From a checkpoint of a small transformer trained on Wikipedia.
Size: 18 layers, width 512, 8 heads of 64 (1 for keys and values), MLP 2048 GELU, vocabulary 32000, 64.7M parameters.
MLP neurons of a small language model. Each row is named by its layer, matrix (down: output weights) and neuron, and shows model dimensions 0-169. Each number is 500 + 50 x the weight over its row's rms, rounded and kept within 0 to 999. Numbers have three digits each.
A block is one neuron, or neurons of one layer that tend to fire together. After each block is what it responds to, as a language model described it from the Wikipedia text at the highest values.

L4.down165:558489590421476496507483507436550520468529405464465470475411505563552525455497459473510419417468484532474619504416495558533452449497484502561532446469462454455494465588596455542474396472572493481498611453538477573480449489574552467468403493438538601554542540484490458450468460504436539521493524495428530452450501513559475493646412476513508609484509451452503604502478527534507515516573454428468543468477544463461446509551412421512529473450497479422519406431539593478551480508524518451542426517515381574487532560
L4.down346:523449513587454465498365377451536453423546468499521531480483499522411549414506548466472471515501469508524554555527528499425528460538516399469507444527618426486539504557555465577631496481447607555482548559462439542543490502539453541485510533403490498478467437461528504487504540532514401490447466543441532549417581600497541571496448508496450536524464504510515573487378480482490565472463487485480562539438526462513479589552546595480572498468449561533411402450513558539525598466481493630482541452456452561494343561
L4.down376:559594466570439455489468478614511536515464459548532510559568457536544410541527386529433427448444487655457474460485532498518533547476537445480489527485535524508570536548454511493567534500528457441389557531467527465521502463570487475528603532387423565465427525553497525512463503438521396474493478518460474411443463475586454489524432397433546527442511535479542534494535495462495505486521466475458528458511471482554448599442585480662516512488513404513518494486541505556437554470479601513527502406580506440469460549
L4.down622:556556447452440528484468521483527485546538577472493431490534467425466537499446549506463427503500562539520469464578501466486525433485506472392475492493470406526474519547472467520531501482528469495541474564475495494530483459415594479671485512512520505496446473476449484399447559438478532444434474461484487572495497472586538583389475437519562499456561490422544472542543447407484540483326557460544448450509523518511581368516505409530478500604569483491530606502561473434525512537471587502557593451495486457511512565
L4.down1386:517505469486416504477534546478479500496423596486494512425484419513517520416508415470480523484393524501471536622471482547532491444542553542552469519449488514523529481496442541527464464548556463534581537383502475512442444534522498492510600525549436507504415516572413519398502508548469511477446458432478439491453536457567537549583561461474561498495567492447499544436529528536547521600495488415471413490438475492648586509506561547473422553501504552525480429418506404493490554533495537433567464481550466505546577446
L4.down1547:455558501403533616494491493465503565584561582554496509445530583496458526532482467515472450462449543506597537467456427466437498423410474487536407537501433568477509474524541463494539508447478480520491492635467493503446474502415486426479438454428461526482559479572558400573502440426508545494457422506549441416433482540459539611445482513456479525478497541537507521465463542465507523447480509489511495494392512440533550465505431550581469594542475452466454562484527508517614561507546495501485480509439506574487532530
L4.down1758:552473416482408514432591550560440564568529543537429476487466432457511507485579518478450574471560604477493475531564516564483432542560450466492547443578486479501461531473461438486555605458513525486454486499530515573513530431548607491513536507482541481528530459479577460571514442519511491348535617503474457478524481431546477570503400533450482467533392568458471563481460535547539466526505510500548524489599514487516530463480535459498560545410449483494528490488518504492513464510463560441439582514439571498602439555
L4.down1768:540532480476518572566415542503443430442554504530556467574437512478489520496495453632450457530445552594507521554526487467497502492530445492612487549428426438532500509536500540475434575535549577496502542452499485483471440593532424471531588592521425548535486466447480591443544593587445489505433499575462554447542458445566473474540436425444462519533526499583501505429536493453379507561428547518533495510552474478479538504473544489582457469607509467485509447424495580439460505481485511488567506516460528492548500482
Time reference words

L8.down271:501464528570550559455561469527442506540491491476449478515510496456486475422527548550508509557556477442566508473502563444508451431557492433495457466411472477487595517428476545530550539461515448456535498480543434490514486610458490555559460571426578557583515504533493644456535560562515533563496425601466494527590446574519359479512536576533478476549409469520514565616500453495494533505461434407498499524483468484453411605453439531489432483510536496445440500462482549555470514526558512502536491541482498488513487424
L8.down546:524436501558577632590584453511518486581480513489468460555488516461475473464491533563554389508563413409522616482536528503520448497537577479439439508470510514439474442481509538453560482506507393577533484478589549485517504539481500496498521570463515491545514543546493539394539524519424513505501435569403487534564495507452443540526488556522479507560519464460480542535518478483490496534508493499536457506447467509492526628491470493473511501517583456482477461480561599535442461529603533497436471518444514524529449455
L8.down764:428530525610531438503547442494530471543504507454466467518494453520603448455450544523489484544504490500603465453553566537474457463532506465485435423466476506422531504420402574481475466456453486434511462485505467464518494524486521550518494441499531453485561484484506508420524547475494486604492450472444471535526490587561460524473526576544538499526466520508512588519467527442463581551531484393412455548467479516547459555442461455481561422458605519472480516471437557479536498494498499487606475557446507552469472564
L8.down1139:498481534547570531510597457472492543628490518467462460502571469459395439469477502569538353478600488429469541479543506481502457478520616444507470472447487504431484492497502544461536506502488421532624448561505481564476493536523457461545489509499604483524517497494452478400502507532469493532545480532491503509514468509499491490470551509497530487597561428519514552580550473529505458474404456520547476490438533514545583607500407502496473485539576467416439475462558592559540440463565502475447479533437494504551481418
L8.down1480:507453508526604554484526475500481552596536531413453511514557441463452477417451508624508394492557500428500519483589537489509451447527542401486393530473509508508548526543459544519536448440524474500595470560587469528485490538527458503524466562430565498579532541549477565442544557452507557536535425530532437524557463540499525546492505515557536423519468460495558499513541514494500451517415427497530489510447474562514456529424401531503474504523588435442480554404565505569511468521594497503488477530463489448500446443
L8.down1596:521429539566597561563548510440527527612505548483478477514520511466483473515494522542555402509551434401520591515533519518496461477512585475450439454426502466426512470495518516479528486453533421521549459491570516524486513532467441497493494536510537489606488547554489561436517483530416528505537449566452508507572495490472405474505496546527511483618497463471487520536529477500513489528446474500511474464495495466490546632498479502482525492544542474469506427455539593508478517514571492547489432532419472496532439432
L8.down1661:439458549596601526543537561456455477609584489469522463514480518417479492463480520575529455537546410381484622521539518509468443483497558479469443516437526495509522477475528540481510547539521435488526449475605521480525465571521477517576538568484541502517457565508537553422475509565498521446497426553402462533547452547459373477477547531530495466582505487477502530539485498479486481530439503446589451466477465461505593596456478494442548474524597467415493498441533574533479513537568576507486478542386495536498396428
L8.down1702:507439563548593476492538495470452522605538474466459498514498476430496480439458490540545434498529522434560543500561509456517428444512497427462418454429499520484578535480454531532586567424547482388517477538557432543511470541482443571561453543467577530585531504513488620491511493509483548544509421549517452501597428525509412504460546586555495449566448476522514550562502484528522538542429427406466514499506480473487458551457415524478468483498530519425521477444474536497470501507534495479584482570474459489500462419
Sentence and line ends

L8.down830:484425447541523551596465489511582509463516515434491512538506559518498400490489527489480541465446453530537437556392482573561581461488510516398541485563559506454511569430515472497460559467508594551481518499508393536441563506513516492481466479516443433409543524442611538474519584484440517545489496521537448480557533398529495537472508491462527492455580499534494496505463535502495474523524450533471472541549510463536519484531491576560539478491606456493570522389499465415480531536589509482581460513462547307595511553
L8.down1048:493544568461564519523519512503474503520438406471504538510506548512533479560442590493542581575428502476561482584443461469506425466463481511431460491519491503483485424518516489538551473493512417473526463400596491444506437488447532532448508549564418526468526499501467432570376556484427512542558490575474471494561535498482528537419407496500561530503515463504504453485509595435536493429532462499625447449516600536436621446464564462457552441526492528502513401575447468423538530418476529504509639484397524530502453535
L8.down1216:535512519463451560617529521481555497496605600538427505583434509577546503428506564424444536500563452503605517460445533450544548506588442506490490562571545493441473505452486523521534539536552530537508628447475475491514430542540513525525543493532493418423487530452589481490514546523625497571549535415415500421461460427416602536555465541512478549509543470519473584480482495514521393529484491502511400447595544559454512498474503484483560438487533572388539508526575466457483546471669500519523533544518553533463454551
L8.down1298:646597427517469466565499469503598493437526503517509562450547498558508550521484451532524474550558529542565501582476482476475535528461439481518572518584408529464422577467476556585499626546448543578563501503493425391480476408504510630500487503446514447431442473459489481500447608466417514559470516388515502430541447471451531579554637443429462456445544500491475579474451608446458569586562493549525496577434553418483504490506522443509564519510432512493532457444460467445421583482494545357513524406493420523480491452
L8.down1502:515555502572528510435483538513437500490419530507533529489516496600558547473400532483530633561426575490571547567505506422541501489529452524473488493478606576446387410448447467534457496471477508484506535494459422430629486446409542532454485424524553456495429484485460495553494531508433569559530549427510489505478516468446614532442508492510581576463598518487575497436607411540434570480494412543492487551531413514553525440490558576440533490442508452441570521447438534471456506465517480426507519518502559393522458468
L8.down1614:521520447525507565544472539470518516447470513504390491470501457546451530487461551468517489558461437443455538470442520504467510549531446519494444496505484567511427507495521503530486546536503399534482565522471518379590613568476529457500577471422427490472524498574529586470478577497339445510460526472463594485417559501522491573407437564537539524508479520479519440448456518516510494434536466488446488510619365503499522593489515585412461503412374554417585518476479550540476474426516599444509496401489509489556500404
L8.down1825:601439556537521497484579482549453538482535493530434501518426468631438468541391507491477541492484543518554474489466581468467489478440460477466592542525500615473400562510489505477499496458510476520548567524488543443478538509483506537431485447437417521512489437480540512517526463542488439371498425487501426415491546415512470502572517491454505492463505462500480531456434556471456508501470398479431549489622567419513573462557564581530457533456489529629693407425422556441426583391540457498563502489515498500545484510
L8.down1904:519566475513515499471573499570540528483522483523459481472516403501429532502594386504489568393457530531528457559486502566468460555581536468475473545605557412578480409564474462456417457519514505541473439571486509545485472462464502458516487472496474512474597516506407470453452583474401611527561574484576488561512483461520445566532507490442547528524438416560524503507588516568468576520520438518528488512534490499541523486560503550448522441502484550512514474515497423453503476449600617394440497497528534547516568474
Table header column separator

L8.down82:495572526479533592441517456474526474543443432574463511611435477515531518519484505471486410441556437533464512490589554619560577423428436519397488434422486567494469594537527437560511494467469475479521504499528524500440480455468484528556517473578570487454489479530567586395467475452440498521566511535443406445610592467462467575497496509524513526433487589519419495498473585503472525412502515476501531517427602618467518494568512502480550533661477572513469477525497457528536420469471531511524459489480509511513460416
L8.down289:533534425509410357497569546527528524621592531497501505486519417470507519591473471490535519489479595497537469402497471516461564491595528503538484590569520558499548516445526516475433543549448470561489505630535500518532548541416426389562432561502497524462517435471533433538525491458555501448444486389512489494510529526477550522447523578527485427518510438472478469527446509464484498512462462539499548512465391534546519492435482482481459472519500481476585561546543484541546514470411425514497491517497388551471509486
L8.down325:555507429548424514499476518569515482505526521432543433540526538483510615423426498337444479486507557501450556440495412488533538499566468519440541483498421526524474537633543467461442581523586459581534518514460490552516504527424507520469522413422531498481495497487500506464466513504456456568483566455494452495524512492510568539557489553476495404560449529480527511436557578490473470533442530488426459414426535499352539505551492436469589584507525558465475485463531511617469476487539568439552513459446529479523453547
L8.down1017:562480539496509510496512485491482506481544499458420427538454484553493527566514522539378442480582518438452461472409549465565511603486541474502441481541440495423555565452505526465441485633364449533547615502564486553441452418514549411500448627481475407535470505527503491548536436466479540400527438565445561462484501523453591484507484422515587560470534529538471480586482528519355525538566440574414516421491454559555418594514479384558516513515522473429516470587447522521513552439532467510427567420472480521480562448
L8.down1358:585537480557463478500525481565501502561451523401504536466521472415443542407541418491537473468524499425598535459541515610530475440492498479374476525401529531439528537541499477502477566483553538600496471541527486594485489582504548455482498547538488509540496463427541456470400574478524517484552589438489472407555544550498454588575454587555475442568455421426500472489587616511478523646499448478491465481506429454477619501550523447574491591540467512480386496524471500596496499572610442510519530559473499468496521469
L8.down1474:540514536524530630547561522508564536506443558456444585421494539493479534475488464516475512489448510543498516463561499564492515481608472525473573513481499525505532567550499458552509623518554483468459570534416498513525498464399445553426505631509504494461488404510543518493447658472491351533641554466537475529531476455490497504555491542492525498643447500452509556490491589533522407461502502530419475426533444523465520595544548486508464602491527548502593444626484518496524477453546464530555495469427490548510373561
L8.down1910:570538495484491471447555514562539394491536472515435521470495552436509479544469471517568447428446506517525491478597497564452504461562537532408454559424528502519531623526441540460553440472464518502469472533442454493487571447436465418531387413528496519506453506488442424504525454459562436473451532484523486400533560503446539516490585543489523524492559515515514486450410574433526476565527542476500492493471432462537450506591590470504475583537427514471474550445409460506482556462490502542476467486434571521510485482
L8.down1972:451602476494546519485510445481503474502537493440525431379473600403446511509515487505493482529473510488519496470415465657573497430527461449339549556519527555537475455481558529477494455460585519476460562482506464455518498472574551480486435545421504528548584464517498440525467558404459487513544548371523420540488446493496540572569507539503536461436636477476434430465555528462492529600494480424535594538506573434450517515468569471540500588567422532531491512498409496507510477616507352487471477476447411554473535537
Plural count nouns

L2.down743:543514476558491534493483534552510581530476517563451574589543522460511528529448439527508524478571478593623456553441395523550570460503474468497534490481467442495446545591474504518555507449489465349449552548531477482461508461533529483494562553522429454547569446500507504592503463436532475476462487486494393501547564464498592516529476387501562491497591522460501520530497471540493460547473476444426566542479399502516474460538479517496453481588561535511496557486548497488563420543497498547570475506562525477523442438
Periods after numbers

L8.down103:533461518473438472579559417558536459514560503583444530456665562452481462484632516533496602544562488479505464465505493520353493496563493511490537518427375455455512519482580567517562555540473500500515582502502450482452534533446554481470447483454606530507444503542495417552449463598612596516526454478511527520511508573428459565475567598484520533552446494450480504457489448633497564549563537471474556528547579434489484474498467485532433511558492575461535468457517511421371546492542401474535445542552467517528529445
L8.down469:530527518441433468503621563529437465514520454499492561572517487507477519463507476519500519576608497391590521506497521514475465454469490449504530537476514557502529461459470409514493485463509436455447383548510494585516524550543527623545494431503551523481464461439496519515462474554510497569506533437447504486520457364504420526471534480449487480566526477398455579477504450587488458560509490455540464487437583445479451575532491511502496460464500508412520477463610516503491535540573511521496469513463475536424504448
L8.down623:499484548541536470468479574548544564513539439402557579496478452498435498501592489522420582447539434444464502551527570526516419504463494543572446406451516462504466545500429484444541497462520522453547528462526472617464456529499552540472481591522434576525473512539524527496491508544461630421489528474483509535488486590332439468570472505453522469498492505476574505484434529512560607592451551509520375474495600610526539530530357480469439605482467604523451537535492563477521520484445587486518336503474474502485526435
L8.down1104:447423506514437503463500534551504450426488429528502515597497434624502423452553512485516436534573486557533490522478472426567440513368488509497487481462379567449531517549467466532482526506487546529518484556453544493485561461483496538443424466430430539393414448536482516510536462445500527516342530536508501460479402483465424493461461507587488448546506528530535468543518568546460548499513514459500444510491494442497466485498495429548613511542451444486503506596484533436524470557479502456528487472557462587496526459
L8.down1299:506501535509389493453541433495519485532445492544497505443459415559554461493508483479575490537478550554534491550491486503483547433512503501506496561438409483621475473522548494532499546512482482486502456622448503477519487445453400552517471467562494581477529542501515513470523424457503614517446492522536473415407481572558528462535477561461472458500512527535546628603414490471541471601488454543439577403404556514532436511434622520455520511486547558454542566575549461486507588469508539531439471438498539445499464527
L8.down1600:466529460566439503494469486462451538457562542521547459561520444465473426454495583581565464489531470557448429478479461418393616584547482480569491394562395416441547541539534548516531541486462507509542450497522490459519428490445590590462474564382500518483546476495547494501470564481484504453515587461479512473433469559473496594471453562515585484438527442473479454523461490446480486422532514521597437548518547475407523454513523573533545484527487455533549536469508477489565511527477450453488596533583512456526423586
L8.down1648:477456426424482432548508521434478465557604419578469522516534501483497469550531616499460434523494440442545573493521475529573476474419599469426453407540403556454519563488438525533435494523517493468513499354615552495391498463472540514560399495409413510462456532497504512531515484493532567556439480432510471479489481470483498419418518434486497492470490502547446457536538481464490600611628590459484491508609633479503505544545591530518579535447513489471517519443364503441484614486607560412569532544525506526506494463
L8.down1682:370465548415456557550449460597557447492455517565506506451431493577540472470448548506546454514543561562516452495427514515554562445474549444500505528414469528384543521497466485492520453585492491441468466522437502557533474531571522456521440448457396489535452422398458531432424561491492470400537567465498436448596486474502511449500510558602517469511439503494480555489428507395470454477565553544452467517494551475514501522482514413456492389434413549553566498514518472425511526470472489394569544485521511468622491577
Noun after "the"

L2.down1326:446482535437506510527462542597507527488537507516534495496479518478509589496472437467480540523591549535399417535475486498554528534519482480504544570534458553512558597506516442441550471413397567643468500552465565551537526578516441554476475496468480525444498435481510427462414434487537448481510523477576517540483363611519484523454562378510529507506553493608439545528449502502532494644544479544552566533536539517607486572501479548548511518509497473573539473539510499543422424509495502516525529585476423524519599484
Abstract event nouns

L2.down422:532513586511545460574529484597525533503572546452495538499500550471536540534611501540581435538439436525553560460614459483494549532460558531483550489441497451500530548559517507436509466392464538480516509576481522549481415556585536507588530541495538440526454436489466554505512508489491505448484454477414468474562610463572516442507484500516501375417491489476426542545571467482412588503557503569595542525515520475530494524561500524504489495490505482426501509498538424428487446641559400469543502610511420555578519511
Reporting-verb complementizer

L4.down104:500526510466524522476486448491500558466476546533566448560501459578504455482489496521443539479424636512487603488501565370511596565616598472477537471544463456518531515422442549531463562552513502425562484479414515533514529497552465539509596463450516487518472479504476530485508532557482463473559408474520498507569491509549493457550444537478514433490491540456501550542473369458495446516475529531484607514541520456580521506496553496426510520539579578629523525507612497447411407386498465443484500412543462495457478467
L4.down267:564535406529488516517438496498524554539495510581582658497474505554474503483467490456531463529498449567566525469626466456512579489502483509471474494383487548421530495443537574540566475441441538474454507507470502545471444536531446566370440517474534498573527560468553478496551492458528427548492486563517564482577461410532495482569453579461400508494543568461562498474519476473469480429477554494510456479529626548495511556434519485432488474450530330481590444529502503472549531542459402503491516450464591501474487479
L4.down678:477484480520527442519567534583527496462533462434482448500453405540495396433458508426461490482519506424486456507471479525497493543553539476473494375456533473519512560438498491483461504452486538518471497492538580595487395508506451464443459467623498399553507519491535424451422522578509527577535517384509439422512482535533432485537546443500561508460494545478456409530518483583536491418467556572408444508482523562527584459536524594571554541463578480447421504553446420446411588535595497579510460426454596499536495639
L4.down688:494535474420531520466480427476476482482478481560553552576500394464521517512473610502581465491463509454533593540556544507483512523478517550518609547460535418593558448514452458571560493492551520481421538549467480405556530435438535448515523497503492509567490472491563463526423546468561480499507512447502526522465522528478475516502501514513430482467457539483542516470470429518474499462466501548465582567499521512550527539499587556516446572468544500548554456438411444505483558361497520506573457449463463486490489573
L4.down842:502477553491500496440490478488455600462569554462505547458544443552494455457565519562492495533535437534487522487532432453473490576640608431511514474542549524507467450462432452459578601570423577450553624523458366510453509518455526468493475468518519461476577551498514455434471460481466506585578515527576586513535501477568413485518403497558545521563447586496493436523536495456667538416507492433414446593496468499532538568380474397455549405551475564448502513523517420489429555387560561365508628550576547501502481477
L4.down870:475505561541514454567552432445524517447520555458490510500532457548553610468494469544585432481530434526490559433597494412539558516512486571493481532417551467560476455487450456453478597528529474447562455553558412492464491493471491476488521491493511467498506414524510565533549518566530484518474415539524434468645483509554578570516498581581451482612415455623508537434408511505471509512584553471440536513446471502481552458411465518550492479459428575504473476402484488501561532410596497464461349485525409565522499540
L4.down1284:577445515477530569513437480502467543508468543659519548450510584490504539532454468496538424421500508502568509424561556493545459546513498525497528516481437385477567375433489521588490568475453547485555476569487519543509532536477549550495391504483431418584542605481518521478499536519429447470469525415512462473508416528491502577547523487498463487546509491496462494439612529508499509504480491508460548547504592492489513555526439441583499536460499464473572449467470411464527474591500550503523344544511504458485538418
L4.down2002:512510538516440576571493426511506543482446486460440536483539327600583451523534535554482464540463501425476485433533491512454513499577501499483448491500466416511542543512410498574490433598550488480511572461434478447499480451572508525517491456508575547481554477415499448484543545578441498517495386523494545526542434418562515541449515474580509506440417556529467485458478485488450569492505517498528440495473539480557540497496567441582451447465501555508569485530552501523456587398497509419484465453480543439482553490
Comparison and coordination connectives

L4.down60:532495472533509508430492508532535487417582524485540543465499437467508429477476449530593490497520499502467431377533465430528576568510456481439552504534462515407528541481469550522564605573452417496523492563470432575490511479500476489486437467462458456455413473592528475425551516482577496575486549495422541515508518520529511525515480481597469580475504524468435426474433474529432606527395418529525535502457447512642454554499438525393507499502513556448528465466461552518459473477477466439533428530502473488465531471
L4.down63:422525532446390437479606511497449466618557615412418513470511475504569519561514540456577546568531534437577482463500409463515527539495469478563472443510520530478507492480534474485510424489443446409461391488515478428500570513531567510542426556495494489473550419579525555492509491496567545502519498536462527422537521524515533463530519496443534524440490485475514507533443432543477444514498400524456448463462516592540400458454437498478535385551479513462493564463437465507515478353616460602455548584530441525546530404
L4.down593:451599498494491505490464535514462485382572512551525470500465507498417469502527471581545497532496425523554528519472540517472510519533501434519555584466512526501486493451514430507499440547440524490432509609432542507457536460476479503447442488525541499499315506572462592505502387556495494502526411487491418588473417478459457511377464505501431498482551545496425411545473431443414475589478466575437481467527459492545518416464510463523467483416528515614480469434536461543436469489447562623502429531556513450462516612
L4.down968:477534453451487581428567490504487490576543510481461478504465525537528569527568416445511627501598421464480409517435496582529476554516426431557550456481512574495509559546494451481582442429500435572504592450499466495555501516545580506459491525602502582538531508531532433478422512441467471517506502471481463513513444471552504476482426481442565535553518434474476420536514521551523480485425625499547504501491468419500507517464566458515436441549588529471453448475528503476537523465512530551586432528465625467515483519
L4.down1342:537542428504468528498437438554468545523541506423541479466412416480489408639449423540472439488474497446495544475449369523471524517514491375425440449521606521491428538572575493541460491510412533436609462526562511583425448526473532493495536518376477542493499449549495507401524518553513559508515428482521481567425470473491481552533500521525518509449527512465464458464435511606599480491495392546429609544422472446561484466489481509473530547578561498571491503516484511434514482561428442506529605560548497390545476441
L4.down1383:538525517521406588410488487522397434519534603544507537417566479474533509487613495506534535571444485453546517492476489466518495460434533450440519416555518552504471528581530491501473565540531528504494498496493489554484514595421461496403543535516456438492493485516508490464480396529440525516525512538533483566481516490532551563504479494608443523466478454593497445499462508517476504544497469515481535462537493539544528569573515491508443503559488487519434476446537541516436506506440492488495504489491495499521416478
L4.down1631:456527574433540503464541491476446426429502535439561543534486483589516371516499449475434492476492486486477442512508508528543467573511487512501479473508475503526519413474519541495518524498512504446456421524563596485447560460547511525567540598509531570409554499516525468457543563431399379495494407454549367551443565451581543553559458556611425514497618470534491468537451600439666544524447442554470503516437553514496525537534510530477460475557449489521477479480544579420602537483460537584501552475514437539483556507
L4.down1764:469487550497512555518421604474478430599528455467537565570542504408478395524453550485446518544580485460511441494549475462542545480497466486500620526489494458478446528517409473537549522503464461491495479451546534532514482504449558537534526581509466519490472529493479564475494483463580493510515480434427489482604449560610582526454480461581494484443445563494552464375488488542542574530560501521570480471494449448524506480465495531573464507422582544525512438492484479552485488442438491454544501527613491540432452458
Plural noun suffixes